config.yaml
n_layer: 11
d_model: 384
n_head: 12
n_kv_head: 12
head_dim: 32
d_mlp: 1536
vocab_size: 8192
activation: "gelu"
norm: "layernorm"
norm_place: "pre"
norm_eps: 1e-06
positions: "learned"
qk_norm: true
attn_scale: 0.177
bias: "none"
tie_embeddings: true
parallel_block: false
init: "normal"
init_std_qkv: 0.0306
init_std_o: 0.0379
init_std_up: 0.0437
init_std_down: 0.0437
optimizer: "adam_hyperball"
lr: 0.0116
beta1: 0.9
weight_decay: 0.0
lr_head: 0.00559
warmup_steps: 152
schedule: "wsd"
decay_fraction: 1.0
decay_shape: "linear"
final_lr_fraction: 0.0
batch_tokens: 131072
seq_len: 2048
doc_mask: true
train_tokens: 1150000000
steps: 8774
dataset: "wikipedia_en"
MLP neurons of a small language model. Each row is named by its layer, matrix (up: input weights) and neuron, and shows model dimensions 32-287. Each number is 128 + 32 x the weight over its row's rms, rounded and kept within 0 to 255. Numbers have three digits each.
After each neuron's rows, "fires in" lists the words (lower case) most often at its 100 highest values on Wikipedia text that the model never trained on.

L4.up1132:142129111133109130107133118075129096141053178140098104128147151117127127148093128120091121143113059174113105142138124146104150123140042088097100138151149094124155168143134132182163070085052102148139166084133099130126178109158142123169155108128141140077159101183157138177145092146091119113197131126140088120084105188113138135120126078129128207178146099146092139140132142136122118164078165150162096118123150125117093163096105157150130141166088147200135099143128117070157127110083126132120080102133091088143102184098081131053160159093123095174177154148105130141163123156124211130074146192125160117133101135113149121140193158147162114141126103148103095140084118077157177125132116117130129136193141167107120158087094091132112098119086073146186117079162063093104126117149164
fires in: "october", "february", "april", "march", "january", "december"

L5.up1202:144116117201169134165167137153137132115168124156108167124145116097129154118127123088134116136129167174160152142086109135087084149106066134141115128139173098101140151149175116136183085126105120148106140095074077154153108097143116162161158220139123216079139162137148074137183127139084107134191115127068151126118110129156134105137175164173108113120067100140167096168142164140143134103123125102188155064134141168157167102113131148106127089137136096136121122076176140138137089148171099172130128135112142114074103191123103141124195133140088146118167120055128169150117116119117103152155101104109172111126120127142189112088093171163137097184138195125122129123158170056130124146061107094122146117118152159069171062070084101115087108178079131123122158091118162121129114097109172
fires in: "over", "than", "about", "approximately", "almost", "we"

L4.up966:114127077093124098075086157150073127112142123192119131132166114139092159110112119121159064145069143100137102119189122164131081150053071160096138191038118134153124136163147151129165161100115104112170145108146108059060121129106180090139140111116129135137137088000080110129159079146125128143173153155101132126070122144141120102145131155101159110117124193156120117138146175128170164129135139174169113114115156131100177149174087119126121119115172145161121165077175144138169170194112126146137154132099129107093121099130116085155094121119160144138157100123152124150143047165140169126154197118124065093197124128137099129095155152142158136124109157156129132101154103128099112141114113094123165074187195179129079135141158125101097091228113152114127094182130134091108136149189084
fires in: "first", "final", "last", "next", "opening", "previous"

L6.up539:124168101095128111152149099173173164132116086102118169125215155166175146125102174142151151129167133098163133122172138113142110133130100104069131147050163091136137102102110128160118094195144111136115173119104169124147093108166130167172094102100091091109127107132055068151098158108147137156147124132127167143126144139120142162255138058063098112119137111119124140158133149096167175169135108175188118112180161149166115153170134202138171141159092149093082173164137085113201132184145111124086074158123186150094057139142178135105125136042184112171132148078108093094119154154105122125102076138155125119103155160114138154095140157155130094147111105144144106152124131135061141089112126122182148189128132140121059164138143113113167129129130165099101106140141125132121134080110184
fires in: "it", "is", "year", "on", "are"

L4.up1199:142138169098161133138114158115169095136054152164128123084101137114111145156106098098099123112125100103139167104122140083132165154130128143143131116056136135193109106121140117147148122175133117089118156113129137119122100124139136152194189140133159118096101092155213155124133159123127169134192164126126115133097151020105164092127147128096107127144091125137164123111091140101141151124161156074141119138159083127162080100133158148133112057132116138141074154079161053086148058146108163089154101187090074062160092143127135166133149164154151178164185134088128124154170111164159104125128111111195129099109106098089219115135126191160134087106113108083134141119146083110136168148139100135165150060029171163126093089140145095150155131153117132112149171167146068073142144080101144
fires in: "new", "harold"

L4.up1260:132146120106193119130140124111141137124121073163117110121104168138173122124190144070166086158133114145141116145084083168121101133130116120104119136117107161149117099119162168093199186160122106130200142125098139170098166119149101198093092134176126147104165117131112133157135101193059086106109155187060136140130132141142094131119123105105137142100110107161159111176107147137147123059171128137127065114156143170171114141139141116135126114168158154143128089158101138184170128148092151133127144171104164145080115126133056112108176107123111112096104156106168143135124155179155157136160092102125167094134140173104185139102130125142168143230158111100134096142127142102076155211083169056110147112069130150122195149140123121074141119181103162090093126118149146135101103125190154
fires in: "time", "life", "era", "period", "century", "continued"

L5.up1319:145116100171156192113124141105081144164090092209167110143177114076128164129115146066154123081137160132141129063144096119101117106135092072118073128053084139103134176099169086139147158108185114100147175122098158132053120150118150148065132144094155092061159133136220142145148091110168101108074078090087142156069088125155129158126146169084105123120202193171084095142153156127135163119143167072185119166068152095155187154177121187087106123086177126106110134099154133111148083131098190130101135136064113125148085126070151153081117160122129187075151156172084184113113107175149180065123175155065091124112069164137097130138100160131143170123146119143121146159203148105106119134110099143076138153161178125120111086133151111153135116163130107123140194122132158131121123115108125
fires in: "each", "every", "round", "last", "first"

L6.up746:168120104119103160159120142108122144145124143181092086015136196168144126091144111128106142082110172120191182119121133110117121113092090117141146110129197123165147106136133126205173066100147098130130132137176129190133093123142104128107132123119149142146114120159148070104142145113143191101132120106101132168081156094100093152159099108100106104147095145133167118152116102156129184094107168085123126168134187132126109164114128200126166188103150127111101134132158131062156141100103164151046144158185168110124096072139128100162109214119152143122192167085137114180113171061082174127181183105099087137096153134091091204102080162126144183127158154122117155171094183131179143165092166108086077117138101105092129130080116130115075114113163119172143130146125124141123096126104199
fires in: "as", "such", "both", "including", "either"

L3.up1438:138125105101115097192165164201145101150187118137071076029104134147135137109127180088117107112103035157119170087150084121121076159060118117105137194146164080130149122118138115185121073066130092130136134122133114122138126113180134125102132144082127074073176145103078143094129164125087115112121141129116119143086136091179121158134126088143166191146065147125176148126120055169096141079123193087161138130102164130087201135152107151133139140147139089104104144121137136143145101171151129105123105174121133098109119138110124104142102119118107101137168080111164110183181155145103151136131146103133119109156147103120120164089079153130148213214115158100146131151098181113116152120177141149108095062174123177104163085120158128151090145108129156115142123149117152114085112104125169
fires in: "such", "including", "like", "as", "example", "include"

L3.up1375:140094124104164140138164099199147146169073062163120180163153131132116147046164188070105139173174119074175134102144182127095133149089088111121077107121156133166118165091127178123128157115138116111096169155127061126129137116109170111087193143196138171162152120111167034185082127140139151123160162104115119152127148125131134150181108105157102115097112174146147137103105127073188153132123130179156150039158163137118126137150070120137114069080125082096097129137114136112179140169143076180127142199086124131130136134151120091134151088114144147158086100118111084113114153168167133112114120145141144107191140157116149148111132123136138161122147164153090141176093110110178120131177068149135075186114153113128107142069113118151116099155090114141073180170127146177143152161184139
fires in: "he", "she", "they"

L4.up384:116054072175148127130144109149151148146109086199141118130112150141125127138100140127093121094117149053130138075127134120179123196133160127091099123124020119186142137119108144155130135144076116152097187101155135104088201124126145111125164162110147097139132110180149068185124124168164148137140171148128108147112156157100137093138099144164108170099130164150086151145141141156164180121140138121140145145049131165140101146152160138155137173107124090110142092124121125136143174210093194150187094136063094088111135190093141144149108098156137160117040074141176123132117039143151147118088137118112133113150117132097161179093175135128163068164139130112182135126106093123111143129091095136131144141124161060129111200095121107130125149166124174098096133108134106145170148122092140
fires in: "they", "would", "will"

L5.up573:154117102161196147155120114124111140164086140156190129108166170172142152142082138146135084137090116153204170131110039135152103176106094152146119145087113120098127164139139171170136122173170105177094119094147155129117087138101082131169182065101134136063088152080168099187105106159193119101124091142086090165125128074118129151131111176119117149105173168138084122117123091123180140121139155067123168123073148153117131160164134147103135123116115100134156170109117096139148094158105148124120108087107167130178074087059159148078175102084134070067182109132124161109166086185191130179119120134092126120145109059094078127155163138144156151118159176122071148153151185157103080155127107151116124152146148145105128100094110116159088096179179095148106163092143086111108178078168095
fires in: "each", "one", "every", "1"

L3.up166:147098133153149149108108089141116141088098133118181084124118152111122156096092124104186140112110121154156163089146134171108137133124135113120107164155109120148111148150103100114100101145091124086110129107154158095060124099133141127140187110152116186103161167074161112128131147121185141098154091131135164135062128122138125178113158153157129134101131108147133115207066083143140094178107098084117138162122168123074133169149149168117112163102151066137162159133142147083116183186020108128112156127118131108141145099077091133116100148167185113149143141156074169116125110145158116156137160143123122130184158086098138131089140154160157162120133066155124105144132195115120133089177133083097120087130145113108159171094180124129118106114097163188112144145169109209134144071163185
fires in: "university", "center", "institute", "association", "school"

L4.up899:202137091152155116185158112212125164137180109139136112100160165165190182104160127179176080128123115149119161109088140127088117126094106167109126137096143104103182187149095134172159127102133124170148155146165125141150157098182114142087149101176130164065125080087145161125123115110058131126066099149088178143129144142073087107139180068162166187139105149110126146150138074096022119124163169090149112096146125132184150088159092114164135078129105154140087164137180131093134101141086159112139098142130141068172081157134077188141128140129176121094125178097160155106168142127134126114159161133114061120113166177094100113081140182128142163139159117128165134148103147101121108169091117146110120086137121132089140127086155110120129171128116190135134177109138140091171096097111105
fires in: "or"

L3.up1061:155144124123125106122127151132137182156179140179152108120136186160087206089112144095090154134087173148169162087119118126132084123082130156133126122145112093143091140131205133140084157126128121125080131055162116091085106143046122131144184093129109143080116140090147132120122194160208121083130116139076150141149119110167144169128112158088098143107092167161105116090148141215109184161156121073181066135135145155153147123165148198200048207082170140086108113120159125132170135187086174146132166114096180126157123161087078135089153085111122145172098070198116117092067121187202152115130142100106125105099131099100097135152108107140160101118162126160105156133121161119099160166157110111120140089193153108106124160083109090152100099154139123122097094081144085216154157118183122
fires in: "each", "every", "perfect", "performer", "per"

L5.up46:116159145169098105128156108065146086166150073133061168132118132100131132122161124072138119131111137166145156169156123067122135135137133124058158140103087076099143121143120131100122160146139098102077148185075125121120098132120079158126157085192109148130124169088103143166175109133119114077153148170166085168105150157141174151172153101132137122128142126108133070096120191114094215145199100169174089101164161157105121200074120143158176133193118132175117138146162138116143184127145107177114121109121110148094091168142101124159102147126163114088135140139127173155179156120061132139124172135129075104107133142078116157100155155131148147117175083157137147110161148066160121119145095119055164117131128144111140121090109112129128109149103068127083129131139131080102106115124175
fires in: "out", "up", "off", "down"

L3.up103:132113093151101110114140111124096108114177154101188133117091068123183141132156102108112088166141128141206148115072144085134106144139137119093066101118153094193141171097169132120121158146061121161074179105167146102125164087140129129185174121120131173154195153052106072116060125167077118075135146150150128145189122108104105149143119080173186151132185132142153150138127142176077143136091111120148122138122119168087116157110148141104137119083151151156134129122142150124177131133070115065103103120094042061098131167162103145108117148108128177137103198102136131129146146156065060144130158179122073090098156114130175113140088127169139191123171139135118106117065179136135144130125161119124136105129117117121146127099109124149126042112142083113142148084151111114185154160130190
fires in: "release", "released", "records", "chart", "production"

L4.up327:111164119177162168138135100147114095128085180117113113097183158087165123093127129153080160126085148095087127120133120131172116126093187159144173149082161103168066125121128198100123151144117112104136106074112112144131165140136178149099108142137103144168145153141114157128080192094132132117109085165127104132086144121132114128165099165126149090137082116127097091128138166094138165080183215107121093119128114173088137152188127196115121097147118155154095098091098054073143136108074099173103104121171100122087103140128155149102108136148108157174160134102140041145192131170160104112077067092105163100160125149150103215099134157123144146121177102128153129100109154139140163111172093133105082155088191121117116113109149133134167150157089134092128090114138139149107170146129102
fires in: "also", "returned", "still", "main", "special"

L3.up917:088117172183123149128097132103137153119106157090137153096091171154150148116131160167142145084178154110158117136192111180080098133133177150111080156131183134140108133157088150111133176105149104081107126113151076121085151084155141196116144099130125156076196183119128108081105106063121089059137135126052137133111139130144168161195177130119158133097086182190107155115120205151132113107152055144157112093141137118118111131157156106095097199104160127132143157174122159058137057130126138133130177152117150153149140147140079085109128057093084098139132150120143124157157125122080123126099147161128115104195112070093155124072136168139149127161092065171130098147104148093164174131086119135161127123178123142127120111101129136137104079148100171118122142171146125158135145113128139
fires in: "school", "university", "academic", "athletes", "universities"

L4.up273:172119055126114111133129091068138122108155095151144096125151143123162152119133127088135171138097108183175154122127088098131088142075122133102102122142119128175118187085168128143121205200100133062136134113179120106125090087098150162134171165089146121179131093108108097124127108111145119124181153136137103137109155109151071139128084138076120138141197145130159165122120132136159147114109163202135156166129185168100144154150131168076099094158193165117105107130171081136173153139061098129149094140158092126066099125097109200115100094120123145096156147122153106110121068160142057166047098126102104162114155085126104143107163154138129188116160129079076088157155174118116186152167117073072135131161171175108081154128148114149121162159149150085159069156140053161213146123182134
fires in: "released", "release", "known", "published", "returned", "launched"

L4.up1426:117133124143177095086149093109100124168088121144144143076118101141181179122098089088125091164110135083123171138136092161121117151082141185150183113136129128084132147059106100093166129153171105106127080184085107190100090119164103146151139095136141100124077159148182159103157120103171119142178121137092084129078171170112166067164094144098074137112155081168090134135086075180170097113161097121126137082075199126155131131115106162104081128101084137097131118113088137141127179142177062090178181194159163092128099097057135125131165093192117156114188120158117104183163081124075164146110063100162157148155075147111230137099145167139175134084154157175108083165158110076165129169159095146153138112105121180121171138120109097148079134169086109140150151095145122054174094166131103
fires in: "s", "what", "whose", "his", "how", "hawks"

L3.up401:135113128086106109171170123128133178143181108126116160086200172133095156129090092051182147151138119136118136126175159167140173112139128140119126139103135119138099106081153158120131157190133134141132132163117184057138083127145126134150099131136103116093172141182124049095098159151144178134177126131079167138116152141072104066161150092137150124103137133139113127087063115168111157126106164124199130156154099189111074099154075188115170143160094144144053123183103082130191135146113115177168112159118159121078145155101155141114179133076165109191096191163112066165115127128109149184082083093199175127088166121107150179097045125144128120107125132099097077105115202144130120095192143136132156158110118068090119138141094129166166114113162080140128086083124105154156139129103099
fires in: "is", "has"

L5.up695:136119078198123118155158110128141111125152180143251117115078134144131136164113163171131135133115123119138137117193072132179117141133099166072132127121103075102114189128105097144127096154162077119143145163163148088120117124156138175171137146175116137103107084129159110166146107109082162112131120093105125146092137116119081155129124100091132182142122150121151174141064150163096135085143161126165097150126133152164182129082074144103161155065127121145065133140149103110180079197096129123161143087090182117077060149067089180099112112150115132103095144078158144152181083109129131115117149170140147097125124105105100079128182140133129175125163155103131144173161115097159127212129163211059180159177130155122132066109154122163102121189157145161072152137118113076148087156245143
fires in: "in", "and", "to", "on", "by", "at"

L3.up340:135081053132100131112111119149113112117093102150120139085116127063163148101198155117112108148189113167161122154164058126140156143159129074110130189120184149142171151096078158173162094099128122148072111124079185105156145060176140132141175143105082158157138129091088109098124141118120135124108163146098092126148106104059144188150086132145135186196169156166174151125095072150094149107114103076120111114177128113140107102132099112090112118099174134140099108133163118052150068168152111098097117110180168106157114133140098156094102121096111107081066110064127075097108146125148128120144130093129151132162109113144115161132164137131161127102174127168112134125130136126113131175138129158118153094145122088126137120131189101098133152140169152132190074157138093108120142193119137
fires in: "by", "rus", "eng"

L6.up1357:157108104133124136155158121197174161118125152156142121113124170185116138134054128115138134089172079167158095189131078139110138109144154136039117166098148097113121136084069180176140101103165102126121110156130110133080089160205106163109168137148109136117153141136120174071151093102152111131142112173100199123103132112076084101130099124089105152110118104122095148094127105122118152075110094086151092126081161140149144152126131121115122160089092149125081176201124126106193052105145113121103091166113081106096135139117133093119101076115090144129112185056146082177099132142114151114076193126182158116144081135080105131125155131128156215139205109082116132135096113151085133179115118143115136105155122149095107110125161131130190100170158049128121158181102115148098149150169144
fires in: "to", "is", "most", "by", "well"

L4.up1167:195105125164068124108109122192125143119094143151126070093178188127149162124114114127076137156147100062098169111123091064119130130140125115115069158085158091161168187191172160169165127120136110138146255152096141154085154131165148116145109108118123162046191111107136097177061170137123155037073138117109108144064181096088088162167193108119176091136124130160041113150122096128122121127109149114156098082125124148137125147082134171157125151123090170130104133078163044124140067159141126147122073129174166128194137143155160178136196100114092084112132111146123102157168179145125161137154133151152104133143103156092124125077129175174150147121128076164089116131119159112118134160159094139180091096098133112096128186092144091095142137104108142103154186109132113109084125064123172
fires in: "a", "an", "also", "the", "or"

L4.up416:091134126102144153121069199095128113141062105123156128153133113142112177121104155123140149158097059147108138108145103114141109157171131118137070195160119061152113100157171122172129141150149123121107156135107082114105154134133161099076178126166135168144148174180186095152176126141088133149159105130095150127087130136126107158129107112136144158097150108149100138177139089129175211113087184111175081149084150154072121156197177143133084121096072076125108155172101144137135169162086084113141175119105032101111090221102163058166115087152108078171171128083117123139176144125193140136111169141093113112135116100133146105096154132158146087153147120114082095136126148110095150149113074111106119119081171152104170092094130126089162141163137131123119160102124125152132084148182121
fires in: "made", "received", "given", "award", "awarded"

L6.up944:139072190105112127104038136148076156153086087149112188129159165131113139133144188055133021125178151125137182185125164085049159104173151147108129194160158134053132147117148145110154120094085129166076112130118124130151158070128090154154080149088102152079099130142096080148109124115123179160077037093141198132166080110090129154143149110112186120135139173134118153168116164092138158099147149145180057075120118235135164090178114128091145142111150077107080131124180085153164124148091133080175111201110080100048103197111158212105139136119119155090125164047082130140136132165103147150150116113113149142114109143178105155123103143144151110113150150130171100089146072099091146156096168119143134164142117119110143180119131099150141093174116110167116116127139139118162126132094127
fires in: "for"

L5.up1281:151139154142113135065143092105199159131096118137144146127139150085113123112096145155087099072142112090161113202185112113146116135175135126102088177061132157133102198143144145109172177151126120134106158117184159158117095135135144177105168115065121094063177092138118120184145115070194149125137096162105163150123122155081159073158124106137094138103168129194096118037132099137186162201126101107181086147122141144087188160147127185148145130108131190144120133190133135106134137185128162150152122130090137081111117141131132152095140111115114173117111087144127134164133106119064122160097157207145078111100139145130135126125131142146140105157090118133156120116125140108165133174192102093100153150198118202122059146083156111101126124153117082121097099125142138091074206124107163
fires in: "february", "may", "july", "june", "october"

L3.up1148:149147116181116077106059129174082131136108080125089109100180097150099173095182154046143129160073164090170161086193063141188158132165159132139099118092116055153100202142168173118147083119175115105142135136174139149105110145164182167144150166129134142134160133121157133126142163160085139139165146152133161137079149064051095124122078089118144165115164136162130146155135149138171082103171114168121130099128122160144163162182101111138166143130073201110069136084196124114135167114142129110125179121143161128131143218117112105122121121106087148132113119091199162089151145163137173139104175099119173131077121150149148165147106145132137135165191097102098107139099109124134140148155126155092107114152127120105178178082122108116100164147110142070154101067119111082108126146106149
fires in: "a"

L3.up1339:147165075155136126109110104161109102151134212126195032104137090101208131112162124118128131169130100159138177169161104121162142099120152078119160125125182118112098168080152070131107135181170109167138115148145139127108113112175138122111116136149153166188087098165140068124127139119112089107099112105127140159099142107135121085126125153122121174139123102144083149164121142149113165132138158105171110145114182135141165163126082194094128105141091149207100199115102044140116146122153049130076129169087115116130140095136137128107122169062115109037150153169081113128107123143157151154126166121065164129060164111098066117031098159135143140146178139148125116104072185116112089186114112150096084103095157159082149108146157117168132135119152086151110174145139122164118099129175139
fires in: "up", "made", "used", "leptosol", "as", "provided"

L5.up1528:119075148051167071120140092146152137182128091133136143122113096082146159138151142123046098165179123129150162140109115101060132193106130126150122153142166121110085168092077116106129109147114109102147154161145170116119095083152141165162062203128157132145067093119133125102150162116098140128089075124130152154142136112080106152131153091137120137145073125144210151133075176092133139084135073154162112108123160141112211103137136168036044159101114121092104110100110081099184044207135143076152155118167145091099053144122117143130104142118121157040075155124072143138204120187118093141084128076131131115103125128100135197139158144123140117126157098102165125116193118057059134164134167126138110110138109184116167143121147108138095138136167107135110093126136144116102157125122102
fires in: "by", "for"

L3.up305:184142108081131088165169127150094118157112135174091090041140128087150147092159140147105127163122152169149153121090114100121167147106172039118110130097170070109123142058096105149124045140101131107154142156094190128121127093168130134147154184080142126140099157112145172123135156106085157081087112205071121127165132089165178156115132063167096188113108155112179178087109120116105143161138083123187133196145158097141159184115125178168135157129168106137108125133128114083159091151149112091072095101083110090107095158140131094119075133142104106127083136105137105122118141151101169111112132111143120125155090126109159189134076150113124180171218092082183141081078121134111116156148107127087152094138117151089140071105188121109136125154184092143132150112115114094051131090170117
fires in: "by"

L5.up346:137125100120092115155092141124100132146092163100153138090104231077173173106099122137157141107173065131123127130181097148111118155093189147149133153143116121154117121186159191140152089160180121119129103163152104114163127124132123127138106118150108146208158207110169116194102141066138125082184125165090113154094135137169134125140125111193109089124139160119149087090143131101113127110171180145150099093171138159150161136148092147109076137161065066110065143102095110096195138148111142113099061087093086158157124119156097098098104088098091105177136145113184090103173134113133056095110121137085063099112126163156156185031158138154155162107162105108103129116160159086139117131134086155104111021113176114106109156103163126094141126147103177143109100062136086143162108079152116
fires in: "high", "best", "now", "still", "currently", "main"

L6.up1259:165052115137123162153105132180095143187071144133114041120184186129162160126145091134184111160101018088150157157147111108077138116125152125171169105100174147203110146104142156112162152145157126130081111180120139121110163075144140076155136109145121109177152136125189110167149141145194131140139165097066097172123088163132071160156076127131165101118134150125164173190111134111151124136121102147111118167102153127094114105088141156113183078157152144130104148117157104145170065149092130158061112105156080138121159125112076090125060070065166115102104160111068081135156139147140072098140139176048044179121123165084107138082109118153122179128188098148145151122168137144140185130139099117150103171145124151075123190101135124140169120083083102117125140119139139127130146171176122
fires in: "he", "first", "when", "left", "if"

L3.up1321:149179187117187195075126093156115168124104133133103062115157087097135215170087143172143088133127137094112135143098172142143106115128179136122119087120139104119104082150128170147083075148105071120083133227043124162156153153062166162105129119107109139120094152136125165107159134055179156074104137160061127164096142128129134091147171174103171185135125151191123133127115140143106190114129124125100124144126101082095126164104110148121124140153122149106157171156123143141154169158147131106095097171142102086101111129103126105098099109157145196112117175132143124217193171132116179120128136103159124111150160067071177098132129185121191113095153088117138098149116081133127092094078156142119170120143154183121163183064150106074088133106108139125121154108161146112160159123135131
fires in: "national", "new", "state", "nationalist", "washington", "federal"

L6.up290:130091108102116144142122084102159130124186157119143109169136135079076145141146109127117069139107125133220099109144069064093140112151131181119107155126123091137157144112135179110126162139133111145149181123103100154051150106135102154143164163178110115128111203065131114149144078110098108107128112122094094129159132177134116127120153139110226120149100092118135132124161169145128101052084127127168101074139170144112092137169103115098125108171135100128080137094099077162177148194124089086161169153094123066086103160100107103116108130197114144062168174133167114206133097155060176176096158147074119090115105119128152141123117154133132138088142104071144082142173117104080126162138164165111124109124138171110217139139076112198064129180123163144061101084119151148160086126190106
fires in: "for", "over", "about", "time", "on"

L3.up280:139115100164092107132127157111104136169119084126125157168144177141150127159190132133151059178110137223159102128107142112185215163121141135164112144151114108101160148093112118064141155142124096138145147172128109124113148092076099171150050194180146144157158106141154187189103077070127166115114099170141089144143171151101085105121134120096148116117112144125117070124084113105188170118160159099135125105199183141165134100080063150145132052163084105128116124118137138123130157178139110209138144157142076133136074089101056101123102161109102137094156128114130127122165100144104186138133172088129077114086123124130108144104130145145151110149143094143113142133152101080173113171170118068070151135130121158107108122117094119118072119166097099123170163173134139113134152122156103
fires in: "out", "up", "down", "off", "back", "away"

L3.up1381:105126126125170098071118074110101211134103122180160079082117130173124146169177138104131155139135115091089147131155051142132087142097103146098123151077093138160052198059117133108255133163125096098111159131136144048073075138134181102130154150109071118102093163144180172116087130127095110088064173123131127140075150128133143165146100130114114160163123136197166118101064125206157109105103104154138127139076133081099181113088113119136096140121128139119085111149140157146156120147122112117122110124141149140135104126159118073121106105138159213139195097092105200186151169169118109125086076127153115062165146132131139172087098147139157182126142180173128095144125101089122152143148122139124151107140119127132203167080106119105183150103155139112088117112119063116173132137122169
fires in: "his", "first", "a", "another", "former", "s"

L6.up24:126182110180050120157058086110130147095115147122214161100110133089084139142168166083164133129173109105162137127157097103150178173187072107128174163129111140181129110054089135106123128093151124145118083132144082141167114097166175159157173166148129148119063145171113098079133113092138126125122159160090138126082096082167109123125143112145118144157124162143127114125133079136137181125200131109122082079124105149159179089165104124137106210062106075172073103098095097063162111178111124103170097125067135077116134187095113128095102141128081134125067140114074129120110121150112067128191150183135127115164106149137157147117177139133159162167093134064148147112106131145129087126224169119108141188142102137123122147143167122144151142159114081159107161114140139160201153081156080
fires in: "with", "by", "under", "where", "on", "featuring"

L5.up1247:177192160125075133122165130119188149129092099114076127150122153102138150179177170098149029126107112143146115190123157152145092145138148089087083074082080113112130172184091163138153125126133117145081112176112096134094064077099144183135146128114147157147065126074094147118109118128127126133088145141132207155109086115113132134171160170127150096135116132147162144157092126120068091145105189151090156099138150227147108096110137118119078137145155174111111178145114097093146095095121135156143140165064097094174076117135146127095089173126114082145070176120176176182084133164131151149099092133127103135168141122117128175134139144183150167155121130145090111122095167138127134131146110115126167104215147152123103205109123110062069122164083064149103092113157084103149171153116142
fires in: "united", "democratic", "republican", "political", "constitution"

L3.up38:111167146148110117079096085135153143158117178187159141113110118144145133134093109157121146076078157086112168120134142165080113139161226081099108119093214128095056100106077177121160147155091123113117123133153138121164146144116179085165164092166129164103114124134191151087148155067115141112110139130102170146039142126097131103119161142092116199171155132157104211094104180094119095183143115127104128109119119102105083135092099143118118050154145152158121163150186113132183095116174112136148119099116110094141117107104113157143091173148122172086152142169118104156138150131131048122162153068160061068130155100078162114152074157144143069150163060073142091116147111070165162168129097166083144180138145110129102120114067097090099140119070102136098181173144139125068141103171171
fires in: "new", "los"

L4.up1375:108108179115167073105065132186120148173122088150141083147144142179052147086120117084124094118148169073147094144165114115077119158129149115172142095112070129218137188136176190151155143146109122134089179195113146094138101105093078148124103076117138163163181104075139093097109148121141092130154111162116156144088135100091108127156102073141104126142123135170174160107124095111109121148132101145196158198094157136067121131110165162084088101099164099151096157181142148129166123123096070159119120167094182145092137093133166104145190130141104096102120174114081055128110118144162153142117162162142150080154158146138082113137115161120148092159133142113160153126081129125081110142154112147139125119153150167133155106114085118149116073144132100155110215118125141087141158074178113
fires in: "he"

L3.up622:171126066126138094170158118182113163139106109110122119114080121117109135109151163098157104141146089172190139101125074110169131095193156091103131173064144090132092109091143147178143094110186128123100168171144133113174127116090163093167095148187140104202148159142046074111151162121110117121124100144114149138096119132131187118116174127135157157199106131144157195130131057183068165193156165005164098130122140151150199153134116157149089170086105094147116142102174096122119127167144047149114094126094128141102115152083113143060098114071109130141112108036139138165103129131137144115144162111137136092093061137100148159110091140128129156148151161106127126150094121126147128101170183122097114119111129134102134134137130112167141116132157083149123105106131086155120129164144131
fires in: "with", "include", "featured", "including", "included", "featuring"

L4.up640:108155076105103088134219171170096202168095124137094103063073139203222094122173149052187103142154083206110161107113127110111176125155095081151086135091157097088098071079165120170140104158145099130206161160057135112083158093134162131173150114139123151142143117144090140179145169168131124113156107140109097145129126085146144130132152066146110159106175157135129155107050163203073157080120111100133087132138127128122183133112073139082143180073178082109135128169166135121171082184157066073133132140125112109094138164109132120111146135066108120137116120094120162186162147166105148128146131130151135143119132150131193140115098129146152176156187158104200198143131164084106103129160159123113100125118143171107186111121094111158114123098111126151086090119137174085134121128115068
fires in: "including", "include", "included", "synonyms"

L4.up39:140204092119157108141097126125115197163143103140137180138153158156116174120116096146160164121183149101104163176182099187075064139069122105120116152102149097142093209134116118133113154158124113167144104167137118204091051107141154066074129127081172081099068150116120091140167167153166103112158140157122114155121105103091147102129187184097106178133129130145112149100116113103187061090111165111097145132073187109131155185128084136132154104185115106157156107081127107169133178156079125081114072158145101139163127153152153156131175133172089115154153145114122119128097146134078138140109091167088117110147082134075075174077119171155141173170132139181104094122123155121077120137096114074105089098149133110080165079092137116194131128119208203141117192066147049125131127103133112
fires in: "one", "type", "1", "www", "global", "ofakim"

L3.up56:160147136096149165111120147160133155179153145118180107102158163153127128149084154073129152128103085071175109076135108132116090139085090134131088148146139085150130159163163162125157153098105100131180113103130116077073144146137201133148143128104155176079139142148171085183171067114072065136103161150128100144101144152148125108125105129147098116115162146151135128136108127161115167094102117099158172092095137122100139113184137138054132105134175105147104141084162142152198095164106166103112148150092056145151138097121135101057137093143148110078113102088146163102195099170127072130129212139149090090158127100065121120086142161132160132163127148112163160108108116089102127089183091131105134034107132176096137090119142125112172132140127125155088117109124147139092155049129079
fires in: "first", "last", "number"